Part of a small language model's weights.
Size: 11 layers, vocabulary 8192, 16.3M parameters.
Architecture: LayerNorm before each block, biases, tied embeddings.
MLP neurons of a small language model. Each row is named by its layer, matrix (up: input weights; down: output weights) and neuron, and shows model dimensions 48-111. Each number is 128 + 24 x the weight over its row's rms, rounded and kept within 0 to 255.
After each neuron's rows, "fires in" lists the words (lower case) most often at its 100 highest values on Wikipedia text that the model never trained on. A number after a token or word is its count.

L2.up531 [127 141 126 156 134 136 127 123 113 143 129 117 152 130 112 114 127 149  87  84 150 108  80 148 132 153 116 179 151 126 118 123 138 160 152 180 134 144 121 154 148 138 152 121 156 107 131  79 159 130 140 109 140 152 146 117 143 144 119 125 105 109 123 137]
L2.down531 [110 165 114 138 142 175  95 122 136 139 172 139 112 102 135 111  82 152 141 121 152  98 108 109 124 121 109  56 112  87 196 135  70 114 112 130 151 117 129 147 134 143 163 125  94 144 104 123 135 167 142 125 117 106 120 139 129 135 116 119 103 132 163 160]
fires in: "to" 29, "during" 13, "of" 12, "with" 10

L3.up745 [119 147 100 110 164 108  93 101 120 110 116 140 109  78 125 152 139 135 131 123 149 157 155 142 121 130 126 107 143 130 101 118  98 131 152 108 131 142 163  88 140  88 112 124 122 160 103 140 174 147 148 124 136  69 116 102 131 140 151 122 109  95 127 173]
L3.down745 [128 109 106  84 123 110 224  97 120 156 102 125 124 116 137 111 141 155 135 143 104 117 128 116 108 118  99 104 143  92 140 143 103 165  97 142 122 149 143 125 124 138 136 146 137 105 128 144 110 125 144 135 117 160 119  94 119 128 160 123 123 109  86 121]
fires in: "of" 58, "three" 5, "two" 5, "the" 5

L2.up307 [147 111 143 132  79 114 131 149 118 115  94 170  94 120 134 138  99 150 118 142 168  99 127 134 128 135 143 127 160  88 157  87 140 155 138 132 139 202 112 118 141 117 174 105 103 103 158 127 129 158 151 169 126 151 148 136 132 159 114 148 111  92 126  84]
L2.down307 [ 74 114 159 158 111 132 177 108 164 133  99 159 178 118 149 127  81 146 130 157 118 141 132 154 133  96 139  95 119 144 122 105 126 140 119 158 147 119 110 156 129 117 141 126 129 111 130 135 162 113 182 113 133  79 138 125 131 131 145  99 175 110 139 150]
fires in: "first" 24, "national" 23, "for" 7

L3.up356 [155 101 164 161 117 115 109 106  88 137 167 133 162 117 135 109 115 141 134 118 118 134 123 130 108 114 138 104 113 116 157 153 150 117 104 145 114  89 160 108 128 142 137 128 188 104 171 119 165 122  97 162 116  90 159 101 126 119 180 145 120 128 138 148]
L3.down356 [133 131 154 137 160 124 123  81 130 126 117 142 109 123 116 159 132 100 117 133 133 119 120 112 126 139  80 127 111 172 133 136 118 122 206 131 154 147 179 155 142 135 140 114 135 162 173 102 160 145 127 158 166  98 111  93 177  96 108 141 114 121 152 126]
fires in: "of" 35, "t" 9, "academy" 5, "autumn" 4, "period" 4, "year" 4

L2.up125 [162 110  96 163 117 106 101 133 172 142 125  77 159 148 126 133 135 120 105 128 119 133 135  80 182 143  88 156 178 150  92 103 137 140 114 173 131 122  98 142 108 147 115  93 140 168 153 150 137 150 123 152 139 130 108  98 135 102 175 138 125 177 149 173]
L2.down125 [139  96 107 116 160 156 170 128 109 114 154 147 132 138 125 124 122 122 156 146 156 141 115 107 134 136 151 116 162 160 114 102 132 128  86 136 104  72 173 116 160 105 133 100 144 159 122 150 136 122  99 136  98 168 122 137 159 135 120 143 127 106 110 106]
fires in: "of" 28, "from" 21, "into" 6, "new" 6

L5.up25 [141 120 160 140 108 154 135 108  91  93 118 115  96 157  80 102 111  86 105 164 114 114 131 154 139 132 138  88 114 131 115 149 189 130 122 165 118 122 160 115 196 173 125 121 108 142 158 113 143  94 138 131 116 101 102 110 138 124 163  88 114 146 137 149]
L5.down25 [129 137 122 108 146 131 146 133 143 126  86 107 140 144 129 120 100 111 100 135 125 104 138  82 175 125  77 149 168 112 138  95 124  94 119 106 116 100 108 176  82 157 129 153  95 142 148 150 160 125 160 120 129 153 124 141 135 147 131 144 110 163 132 129]
fires in: "of" 58, "right" 6, "next" 5

L8.up138 [ 85 124  79 101 143 135  76 130 157 105 126 118 112 104 103 146 111 114 161 117 112 156 129  74  91 102 102 109 148 106 134 143 100 150 158  90 128 124 147 108 126 137 137 110 159  99 111 123 139 113 138 142 116 147 134 138 118 120  91 147 131 156  99 170]
L8.down138 [166 179 119 130 140 132 117 131 101 160 148 133 163 116 144 136 191 150 110 193 169 123 192 168 136 154 132 129  81 166 114 117 164 110 101 135 122 110 151 131  99 117 155 130 147 146  96 140 134 124 109 133 125 103  55 155 107 120 141 119 138 149 101 115]
fires in: "but" 24, "however" 13, "time" 8, "where" 8, "which" 7

L3.up192 [177 146 169 113 126  96 165 163 154 149  82 121 141 180 137 110  66 127 134 131 162 112 126 128 153 112 121 120  91 160 116 131 148 114 112 116 133 132 129 122  65 125 149 126  87 112 126  94 164 119 123 154 121 122 146 132 142 130 103 107 150 140 132 110]
L3.down192 [113 123 166 121 142 141 127 131 162 106 132 106 158 107 122  84 113 165 124 129 122 103 134 128 141 134 110 107 109 152 176 123 101 125 133 110 127  96 170 121 126 121 140 143 125 104 158 132 135 104 130  89 161 119 135 131 167 132 116 144 136 170 102 135]
fires in: "had" 38, "have" 27, "has" 13, "and" 7, "macquarie" 4

L3.up519 [139 117  78 128 120 163 126 121  91 117  88 144  98 178  73  88 104 122 152 125 161 154  75 125 108 150 127 145 126 146 109 160 147 118 110 119 165 114 125 132 107 146 124 119 167 120 157 145  96 123 163 140  95 111 161 159 139  95  96 147 135  90 154 151]
L3.down519 [ 99 128 167 118 141 120 120 145  98 115 117  98 142 110 169 177 116 111 110 138 119 127 144  73  61 129 135 131 133 145 155  83 106 183  86  93 124 153 118 115 143  86 139 128 147 108 115 111 122 147  97 136 114 129 136 122  93 156 142  77 135 106 139 130]
fires in: "the" 34, "party" 10, "his" 7, "ja" 4

L2.up203 [139 138 155 139 110 142 130 131 139 148  94 161 156 119 134 152 124 131  82 136 131 141 128 151 143 147 145 133 131  98 145 151 165 121 139 139 127 135 136 120 115 119 100 123 154 122 123 131 216 129 146 123 135 122 161 138 194 134 109 132 124 134 160 122]
L2.down203 [108 117 150 166 110 152 141 126 118 165  91 104 134 129 142 199 106 100 161 161 141  95 151 100 181 158  87 105 102 125 124 129 152 116 104 119 152 114 173 144 101 154 130 160 153 120 117  90 120 122 132 117 147 127 131 133 144 159 129 127 128 145 127 151]
fires in: "have" 30, "has" 22, "who" 20, "had" 19, "which" 6

L2.up365 [142 181 129 127 149 135 113 143 141 143 136 113 146 110 120 140 105 145 101 168 129 155 124 157 117 135 154 141 113 134 106 114  97 126 145 118 100 124 121 126 129  98 117 146 131 173  74 137 165 149 137  90 141 114  79 158 148 164 141 145 181 109 160 129]
L2.down365 [ 86  95 129 170 143 146  99 110 144 115 160 110 137 132 110 133 112 128 141 126 150  94 143 126 124  93 110 146 118 143 135 146  65 103 118 130 129 144  88 145 127 113 166 160 127 163 149 158  86 117 129 147 130 121 162 104 133 150 121 132 117 133 120 133]
fires in: "two" 31, "of" 20, "three" 12, "four" 8

L3.up19 [162 134 135 125 136 120 106  99 128 111 115 157 197 111 163 138  96 114 115 138 103 178 139 120 123 126 127 134 124 120 144  82 111 124 120  86 157 118 164 166 147 150 127 118 118 136 101 125  76 100 138 112 122 133 119 138 128 144 125 146 140  91 104 156]
L3.down19 [134 171 116 106 152 146 126 141 147 120 162 107 156 141 126 185  90 157 105 159 115 140  89 122 121 107 129  95 167 179 104 129 105 142 161 138 115 140 151 121 104 123 191 134 170 130 114 181 144 157 123 134  98  84 110 145 128 133 121  87 142 102 133 115]
fires in: "and" 26, "such" 16, "part" 11, "goals" 5, "title" 4

L2.up11 [159 106 143 129 127 110 118 209 129 128 119 163 137 119 136 162 124 152 126 119 114 135 103 133 123 154 113 108 124 102 210 119 144 145 122 118  83 107  99 149 116 120  98  98 147 155  97 117 102 177 133 111 106 106 117 133 118 140 116 140 137 132 102 139]
L2.down11 [140 121 117 102 175 127 100 115 137 118  83 124 136 100 131 120 120 125 107 116 134 109 106 161 126 118 131 139 118 127 149 128 119 128 139 116 143 134 159 114 120 150 127 142 124  62 129  86 130 115 187 137  98  87 147 137 135 145 187 147 134 103 125 113]
fires in: "second" 23, "first" 21, "record" 7

L2.up504 [153 139 146 119 141 129 137 125  95 127  82 147 150 133 152 103 145 102 179 131 152 109 140 118  94  86 169 133 118 130 152 123  81 154 120 141 136 150 142 158  76  86 151 106 117 119 155 122 187 147 102 151 112 112 131 140 176 168 117  89  93 118 156 141]
L2.down504 [112  69 132 121 179 100 159 116 142  89  96  74  89 158 146  96 116 196 141 120  85 127 112 115  95 148 113 113 133 137 186  84 159 155 163 167 119 132 158 119 145 148 169 136 105 116 149  96 129 114 131 133 157 102 114  96 144  91 116  87 147 131 120 140]
fires in: "he" 29, "she" 22, "they" 13, "that" 8

L5.up747 [132 120 127 127 168 123 121 139 121 123 164 141 112 117 108 137 167 169 119 123 140 140 130 102 127 103 118 126 125 166  75 110 141 104 107 102  90 138 117 128  80 135  74 158  68 149 131 113 117 131 120  66 140 141 113 143 116 147  73 124 142 114 131  99]
L5.down747 [129  93 129 117  77 113 121 120 101 128 169 121 116 107 148 110 158 122 126 111  80 136 156 105 122 130 114 138 164 140 133 150 110 159  98 112 109 128 154  90 121 172 135 127 148 116 124 144 109 147 132 159 127  86  87 125 126 140 124 178 161 108 142 121]
fires in: "the" 94, "their" 4

L3.up163 [155 148 137 142 104 123 126 179 118 119 112 154 174 126 150 181 127 104 116 168 120 106 145 123 116 106 163 160 135 124  79 143 108 133 148 174 119 110 113 127 122 106 127 132 109  97 149 133 131 131 111 130 125 170 167  89 161  93 126 140 139 118 153 123]
L3.down163 [137 106 122 119 124 158 123 129 110 112 128 132 132 111 171 173 139 139 115 115 144 103 132 107 127 171  99  75 138 152 138 145 122  98 107 112 144 134  93 165 106 154  93 133 129 128 121 105  94 123 164 112 114 129 134 147 126 143 135 123 158 121 132 121]
fires in: "a" 56

L8.up635 [ 67 109 128  91 140 116 145 166 131  81 119 115 159 129 138 120 115 153 114 133 119 173 144  97 143 132 163 111 127 100 113  98 128 139 188 130 143  76 159 198 109  86 128 123 141 144 111 173 132 171 116 138 136 147 129 104 165 134 168 114 123 117 111 140]
L8.down635 [ 87 109  99 120 142 111 185 128 141 114  76  80 106 140 145 125 177 147 143 119 111 152 150 114 130 118 132 120 148 131 145 112  78 128 135 112 159 156 109 132  82 126 129 130 111  92 155 166 121 148 149 126 166 172 101  76 116 141 129  86 112 137 129  66]
fires in: "de" 33, "des" 9, "und" 6, "bei" 5, "der" 4, "deutsche" 4

L3.up482 [119  95 117  96 133  86 143 123 113 150 110 112 116 165 101  90 134 159 133 144 109  96 102 124 107 122 126 148 151 106 107 166 145 115 174 165 116 125 126 159 126 155 145 119 115 152  97 102 148 114 137 157  73 141 154 101 168 115 164 116 126 155 148 113]
L3.down482 [ 75 129 131 159  90 161  97 121 111 142 156 132 128 173 152 154 147 142 184  82 124 114 122 142 157 131 126 117 137 131 149 117 125 107 129 143  92 169  95 133 132 139 117 137 108 119 135 123 107 130 100 147 106 117 111  78 153 126 159 109 126  91 109  83]
fires in: "in" 40, "of" 28

L3.up406 [149 135 106 108 145 120  68 134 111  85 132 131 156 139 132 136 135 151 134 120 109 115 101 196 151 154 155 172 137  89 128 139 115  81 138 125 117 157  71 131 112 126 151  91 117 110 158 113 143 166 123 138 146 134 169 129 114 189 131 131  99 101 155 123]
L3.down406 [ 90 144 128 167 141 135 170 134  99 116 155 122 143 124 108 118 114 106 127 155 124 131 107 127 153 120 142 114 132 128  95  64 112 163 101 147 130  71 153 157 156 134  94  80 115 163 150 126 138 164 110 110 169 143 113 112 151 145 189 132  84  99 143 144]
fires in: "of" 28, "to" 15, "on" 13, "during" 9, "in" 6, "about" 4

L2.up556 [112 143 121 152 107 125 150 128  98 113 121 111 179 139 102  93 127 129 175 106 135  99 148 175 160 110 140 147 155 104  84 110 154 121 135  87 146  96 122 126  85 101 158 109 131 165  99 190 122 127 124 103 145 138 125 110  95 136 133 160 140 142 153 179]
L2.down556 [106 112 132 138  84 144 119 105 124 117 100 130  86 156 143 144 109 104 104 132  74 169 158 109  89 136 137 122 125  87  82 123 130 132 113 126  73 120 166 163 159 177 127 181 127 140 118 124 184  96 164 125 144 115 110 112  82 119 156 104 142 124 139 126]
fires in: "of" 41, "in" 13, "into" 6, "schönberg" 6

L2.up320 [132 101 164 148 123 127 126 132 128 142 108  58 121 157 126 124 127  88 123 134 124 153 128 100 154 171 140 123 131 118 135 148 147 112 121 158 159 124  99 139 159 117  79 138 154 136 152 119  97 115 139 117 125 179  75 105  93 100 140 121 107 154  96 127]
L2.down320 [127 137  94 113 129  76 129 161 121 151 123 113 142 208 148 121 157 145 135 146 141 116 140 190 133 129 132 140 112 171 152 147 112 115 121 143 150  65 167 152  87 135 168 112 154 120 120 101 116 162 123 113 147 119 152 151 145  90 133 129 121 139 129 153]
fires in: "not" 16, "more" 14, "both" 10, "i" 10, "ever" 6, "to" 6

L5.up132 [128 150 157 135 125 143 122 117 116 163 132 122 132 186  54 125 117 104 149 143 125  82 130  98 104  92 152  94  92 132 132 163 141 167 158 128 147  65 117 129 154 128 134 120 111 123 127 116 117  84 166  94  92 128 131  77 139 123 135 141 131 121 165 150]
L5.down132 [ 91 119 132 107 105  78 109 136 126 130 100 156 104 116 131 120 119 117  94 133 154  85 149 118 135 128 120 132 112  95 173 131 117 118 107 141 122 138  64 120 120 116 136 158 142 166 110 135 152 124 177 124 123  86  86 139 101 122 164 160 144 131 141 102]
fires in: "a" 83

L2.up729 [161 165 140 131 143 152 130 103 164 135  96  74 139 168 127 132 131 132 127 121 124 108 145 156 130 119 144  69 135 128 147 139 164 131 128 138 129 127 130 132 119 109 122 174 129 175 183  97 170 132 130 132 132 131 102 126 153 135 134 125 139 109 112 117]
L2.down729 [110 143 100 186 168 134 112 157 135 100 127 145  96 153 131 109 111 106 114 149 130  86 179 103 156 128 103 130 138 108  99 107 119 103  75  95 161 136 172  99 144 104 158 105 133  85 137 135 125  98 121 146 145 102 157 112 177  99  82 111  98 125  90 139]
fires in: "has" 29, "have" 25, "they" 13, "she" 8, "had" 6

L3.up327 [116 181 120 149 130 120 131 140 146 103 133 119 117 131  91 107 118 151 127 150 147 155  99 163 167 119 132 153 114 141 174 136 144 139 130 107 131 138 133 155 114 149 121 116 128  77 134 144 128 115 104 133 102 112 127  92 151 168 144 129 109 151 114 155]
L3.down327 [105 104 128 127 143 154 108  94 135  86 130 118  90 161 163 133 119 135 130 115 127 148 135 124 104  92 123 137 147 112 114 116 132 125 109 116 131 112  99 135 112 110 137  88 137 117 125 142 100 143 139  97 112 136 106 153 124  94  94 119 148 106  99  68]
fires in: "to" 32, "on" 28, "by" 24, "in" 5

L2.up633 [128 127 123  98 111  91 155 124  77 126  86 119 125  85 152 153 109 131 151 134 134 103 129 121 103 135 115 134 141 134 139 107 142 106 136 168  94  92 133  89 170 119 188 164 164 135 133 117 148 109 131 154 115 123 134 122 130 188 132 115 151 172 150 151]
L2.down633 [122 130 118 153 139 112 157 122  92 146 114 151 154 149 163 132  97 125  93 151 144 127 166 120 108 129 118 144 145 170  82 168 147 142 129 136 118 137 158 120 138 124 139 124 128 175 139  96 146 151 162 143 132 140 155 112 120 134 157 114 132 110  91 119]
fires in: "from" 30, "is" 9, "a" 8, "of" 8, "to" 7

L5.up296 [134 106  95 134 128 125 130 119 112 171 151 132 102 141 150  78 111 127 127 122  95 111 136 120 105 145 109 128 116 134 145 110 125 147 170 127 134 147 137 124 108 126  75 136 106 169  87 146 129 122 132 105 143 133  87  93 152  96 156 110 108 181 141  88]
L5.down296 [ 74 109 106 153 124 148 135 125 142 110 146 108 120 156 130 123 133 166  77 134 117 128 129 144 120 153 130 140 134 104 142 122 139 169  81 140 109 133 174 101 119 162  94 116 100  85  90 135 100  90 116 154 125  88 157 153 143 134 112  96 132 137 134 132]
fires in: "of" 35, "the" 18

L5.up388 [103  52 134 139 153 124 130 124 125 149 153 147 134 123 114 129 121  87 164 136 142 111 157 119 115 140 171 122 178 107 111 118 138 148 144 146  99 113 100  97 113 138 111 130 132 118 107 137  98 177 149 144 142 136 120 153 127 151 128 151 153 117 122 133]
L5.down388 [196 132 129 151 103 107 174 156 132 160 127 140 140 138 156 129 125 139 161 121 101 130 110 139 145 125 153 150 120 147 125 160 151  89 128 152 103 110  66 136 102 132  92 145 137 137 130 136 125 100 159 127 147 111 124 130 107 146 154 110  96  85 105 130]
fires in: "the" 30, "of" 17, "as" 6, "have" 4

L2.up204 [140 120 128  92 100 126 149  73 120 145 165 136 142 139 150 142 153 119 121 125  81 131  94 135 126 123 128 148  98 132 157 105 117 139 119 138 142  95 138 112 128 158 119 118 122  88 146 105 161 138 173 118 171 123 188 107 109 118 137 129  96 145 145 161]
L2.down204 [146 131  95 119 149 166 131 171 167 125 117 124 113 118 138 145 110 166 106 148 117  98 108 153 132 141 106 148 179  84 145 138 122 126  89  79 122 121 139 140 181 114 123 111 147 136 126  69 110 129 132 139 101 103 129 111 105 100 105 133 161 103 135 144]
fires in: "were" 11, "is" 11, "as" 10, "included" 8, "including" 8, "was" 7

L2.up29 [137 137 116 131 103 116 130 136  94  70 138 104 116  93 131 108 110 108 102 124 108 161 132 131 118 106 128 109 129 148 165 159 128 125 170 143 119 102 131  90 158 168 144  85 184 172 130  72 122 151 167 158 143 142 119 115 115 158 121 138 124 114  87  92]
L2.down29 [155  96 130 176 104 140 152 125 124 100  87 125 168 149 112 134 112 101 129 140 173 147 147 185 179 135 138 109 167 152 108 116 150 138 112 100 111 133 112 125 152 131  66 118 123 165 140 153 155 101 151 107 119 127 143 107  89 179 146 107  97  82 112 141]
fires in: "both" 31, "between" 30, "all" 10, "different" 7

L3.up8 [177 140 131 106 150 129 139 143 135 109 131 118 162 134 131  80  93 131  81 121 141 101 149 118 109 147 103  99 145 138 124  97 157 120 105 137 102 165 117 169 153 148 110 120 154 203 108 115 114  78 129 163 115 113  60 134 140 124 131 127 130  88 123 106]
L3.down8 [155 131  99 135 137 148 135 125 119  88 136 104 147 101 158 161 120 152 149 133 104 111 103  86 118  93 156 140 104 188 151 143 133 157 118 139  91  93 118 116 124 111 120 115 120 115 103 157 108 134 151 109  81 117 123 125 100 139 166 146 119 133 169 178]
fires in: "him" 23, "a" 20, "an" 6, "her" 6

L2.up100 [ 73 113 111 137  75 161 147 118 187 128 110 100  76 135  94 148 144 177  67 120  94 169 148 112 137 126 132 128 153 108 174 122 117 118 148 139 143 117 126 152 131 124  87 121 140 128 152 134 148 137 120 117  92  84 150 139 138 135 117 139 196 113 156 130]
L2.down100 [115  99  94  84 149 113 102 128 154 102 132 119 176 109  97  86 143 105 142 150 117 161 124 143 120 129 108 135 150 114 107 116  87  71 126 146 123  97 144 108 124 105 147 142  91 128 114 148 149 134  73 128  79 117 100 126 126 115 148 124 151  76 144 139]
fires in: "at" 20, "to" 18, "by" 13, "about" 6, "with" 4

L2.up610 [141 130 149 133 146 156 130 145 102 141 112 127  96 118 120 171  99 139 165  91 156 100 130 122  90  93 141 114 163 127 128 148 100  79  85 132 120 138 146 134 130 166 119  98 152 174 124 147 153 121 146 143 116 118 116  99 132 133 143 168 119 112 115  76]
L2.down610 [ 98 114 121 119 107 131  79 173  94 136 130 146 130 136 128 115 105 144 152 162 108 115 129 135 107 145 160 121 130 158 141 155 147 146  90 120 126 149 110 105 135  72 132 104 126 147 110 155 164 189 103 116 138 153 134 139 123 142 100 111 112 112 121  96]
fires in: "both" 31, "between" 20, "early" 11, "many" 8, "various" 6

L2.up686 [113 147 185 106 135 129 140 163 154 130 144 129 155 133 134 107 112 116 123 149 126 119 106 113 145 108 156 153 145 116 168 113 167 162 120 144 109 117 157 163 108 119 143 106 168 100  71 104 117 178 109 129 140 116 138 147 128 124  96 107 119 144 157 137]
L2.down686 [113  92 134 113 142 135 137  80 110  86 147  84 126 117 119 132 148 107  98 113 127 122 126 118 126 119 175 163 124 117 179 145 127 144 126 183 145 134 129 153 137 148 109 133 115 106 165 134 112 119 115 106 134 114  89 177 146  81 115 132 136 181 118 115]
fires in: "of" 23, "among" 12, "than" 12, "as" 11, "by" 9, "both" 5

L2.up715 [126 121 109 157 117 138 106 169 133 146 126 139 138  97 151 155 117 106 137 154 175 128 109 109  78 110 136 138 143 143  98 142 136 118 121 105  91 167 148 175 131 101 107 144 122 148 134  73 128 126  90 126 122  84 162 132 158 156 106  68 106 103 160 125]
L2.down715 [140 137 105 102 177 136 147 126  97 118 152 112  74 118 127 166 133 130 137 132 163 181 135 124 128 170 154 129  95 109  80 146 150 140 113 165 127 132  90 174 148 151 132 141 163 155 127 146 115  94 178 137 155 117 109 152 103 164 114 119 129 154 111 113]
fires in: "on" 74, "behind" 4

L2.up310 [124 125 141 149 133 106 142 139 114 147 114 125 133  97 126 144 133 139 122 182 100  85 129 132 121  91 129  78  99 110 111  63  91 105 123 118 139 105 149 167 104 117 157 150 143 153 117 138 112 169 158 100 155 108 159 112 144 112 112 116 121 112 115 140]
L2.down310 [ 89 177 129 102 169 107 152 135 127 148 134 120 126 127 123 110 142 146 129 121 121 148 102 116 126 123 126 139 115 162 119 178  88 191 104 127 122 143  78  85 137  95 137 126 146 153 140 120 135  84 122 114 161 122  82 183 107 109 115 115 114 115 140 130]
fires in: "national" 14, "of" 12, "democratic" 8, "involved" 7, "aged" 6, "maternal" 5

L3.up542 [123 128 126 129 116  76 148 122 112  82 149 151 120 133 179 113  46 101 170 116  81 121 134 105 104 150 134 150  96 129  97 166  75 159  91 137 170 114 144 115 142  87 119 115 108 105 141 147 153 122 139 124 161 126 110  77 124 159 118 160 123  99 133 110]
L3.down542 [123 120 119 143 131 114 153  76  79 165 121 147  93 117 127 147 116 143  94 138 135 115 173 141 128 153 173 117 143 177 143 148 163 146 103  86 141 147 161 158 101 134 113 166 136 127 147 129  89 149 139 126 139 137 120 142 107 102 123 144 155  80 131 142]
fires in: "of" 34, "to" 18, "for" 4, "period" 4

L5.up429 [111 129 132  84 103 114 127 140 117 149  87 137 121 155  99  97 108 110  76 148 148  86 161 141 120  90 136 139 143 129 120 167 135 177 146 125  77  99 105 149 159 108 117 132 120 183 118 128 161 153 127 139 108 170 131 121 108 112 144 165 107  78 109 162]
L5.down429 [126 141 113 133 150 122 144 120 169 109 111 119 151 132 117 110 129 146  97 112 137 165 146 127 137 103 111 151 116 133 110 188  85 114 109 128 116 156  99  94 157  76 102 116  89 134 121 166 123  90 168 118  71 128  83 159 141 112 141 140 131 127 161 127]
fires in: "a" 72

L5.up343 [107 112 118 101 127 141 123 133 129 131 141 134 153 134 166 100 135 109 119 123 115 111 181 178  99 151  96 120 127 105 149  92 110 141 153 142 108 137 143 123  98  97 115 153 139 108 149 105 100 106 135 103 120  74 156 137 134 146 135 114  88 138 115 112]
L5.down343 [ 74  70 147 121 118  80 152 123 108 134 145 120 179 112 103 150  97 132 153 155 166 133 127 110 146  95 110 134 136  94 132 127 114 114 112 118 171 139 125 130 103 131 143 104 139 156 109  97 123 142 127 139 120 113  73 113 125 136 109  91 152 119  95 120]
fires in: "not" 16, "than" 15, "as" 10, "are" 6, "was" 6

L2.up508 [ 88 125 139  88 189 155 161 107 139 119 117 124 159 131 128 119 135 109 126 118 141 105  87 149 144 118 165 100 128 140 110 130 119 140 117 116 142 109 124 145 115 135 134 117 101 120 134 158 147 107 156 120 101 123 127 129 127 149 129 125 122 133 135 136]
L2.down508 [156 150  78 107 122 117 101 167 117  97 141 105 122 103 134 159 136 164 129 125 128 103 164 106 110 108 124 115 165 125 163 152 199 130 136 114 125 128 137 143  82 122 118 126 142 115  95 162 129 125 135 144 125 119 107  95 165 113 128 110 103 157 133 114]
fires in: "of" 52, "construction" 5

L3.up251 [122 159 111 133 148 149 139 137 133 129 157 111 144  79 139 149  90  79 162 117 128 152 159 139  86 104 152 135 140 100 116 118 114 124 124 161  75 133 111 110 113 103 151 116 121 119 112 137 172 145  83 138 158 109 158  89 138 155  69 138 138 163 152 160]
L3.down251 [120 138 164 108 127 113 128  93 150 125 131  64 104 160 132 148 130 105 126 131  75 128 129 121 127 138  93  93 163  97  87 100 140 132 160  85 130  90 149 137 119  97 132 143 128 165 132 111 132 124 152 117 132 139 134 148 102 148 122  85 159 128 164  92]
fires in: "as" 23, "of" 20, "served" 11

L5.up110 [124 126 127 129 155 147 121 159 157 133 112 135 112 115 163 120 123 115  94 114 141  88 128 123 136 124 149 107  96 116 164 164 129  85 123 121 171 155 123 157 146 142 112 121 134 130 135 151  92 189 136 168 142 104 127 164 148 142 141 113 109 115 144 159]
L5.down110 [129 134 166 160 118  94 119 112  87 101 101 137 153 147 156 190 113 132 124 203 154 113 152 145  94 112 101 125 184 133 110 132 108 139 136 154 101 117  90 100 147 110 121  91 132 132 120 146 122 101 143 152  93 120 126  88  52 136 123 154 149 114 125 139]
fires in: "of" 47, "other" 4

L8.up230 [ 96 140 135 150  77 131 129 187 109 147  58  95 118 156 104 145 106 104 142 144 139 183 138 142  77 147 160 145  91 125 113 112 146 138 197 149  90 124 144 144 170 127 135 122 115  93 158 124 109 101 119 169 144  94 110 124 108 132 125 151 146 162 180 146]
L8.down230 [110  91  90 152  99 102 143 113 119  99 161 164 114 144  87 190 114 149 109  98 161  47 124 131 136 134 122 159 135 152  98 123 126 144 112  85 133 133 148 118 117  85 127 129 153 145 114 117 145 148 116  77 126 142  97 122 118 115 124 129 123 131 104 163]
fires in: "and" 57, "who" 8, "120" 4

L2.up392 [ 76 148 127 103  89 143 122 138 122 108 119  95 122  94 100  90  97 146  97  96 112 104 114 169 113 103 139 139 138 126 116 148 103 118 148 111 150 112 137 201 125 106 169  91  99 103 161 145 143 144 149 132  78 105 140 162 157 135  90 110 148 156 151  77]
L2.down392 [141  96 143 115 103 144 142 121 123 148 132 161 123 136 157 132 116 139 171 150 121 114 148 117 139 115  76 157 128  90 134 141 114 118 143 140  92 100 102 105 165 117 159 119 123 155 126 105 152 112 174 127  63 124 138 143  89 135 195 135 124 122 120 127]
fires in: "a" 75

L2.up742 [147 125 159 131 116 116 102 111 124 120 135 167 123 107 140  80  97 116 147 147  90 128 145 128 149 102 154 119 144 134 178 122 153 143 133 115 146 136 153 134 104 129  86 128 163 119 118 165 153 114 114 163 121 175 139 126 166 142 110 114 111 130 124 116]
L2.down742 [106  99 129 121 163  97 154  95 118 146 165 136 131  98 158 126 128 110  95 151 104 112 136 148  83 142  58 142 156 138 155 144 128 163 132 126 114 169 140 159  87 159 173 176 149 142 139  96 115 116 108 116 132  75 104 127 127 126 118 114 118 129 154 142]
fires in: "and" 65, "but" 19, "or" 5

L2.up445 [149 102 154  89  95 130  93 101 140 118 109  88  75 108 137 138 143 106 161 162 136  87 118 130 120 100 140 137 154 143 138 132 131 161 145 118 139 135 157 121 132 122 129 160 156 140 103 123 105 169 122 166 123 148 134  83 121 128 108 140 171 146 117 185]
L2.down445 [139 133 140 157 141 112 165 146 122 152 139 115 147 184 137 147 104 122 158 143 125 152  92 119 115 110 149 151 132 133  84 112 129 143 162 131  96 136 115 136 111 161 144 109 160 111 140 102  85 175 117 119 133 122 115 150  63 155 125 107 131 120 143 141]
fires in: "on" 42, "out" 16, "up" 14, "for" 6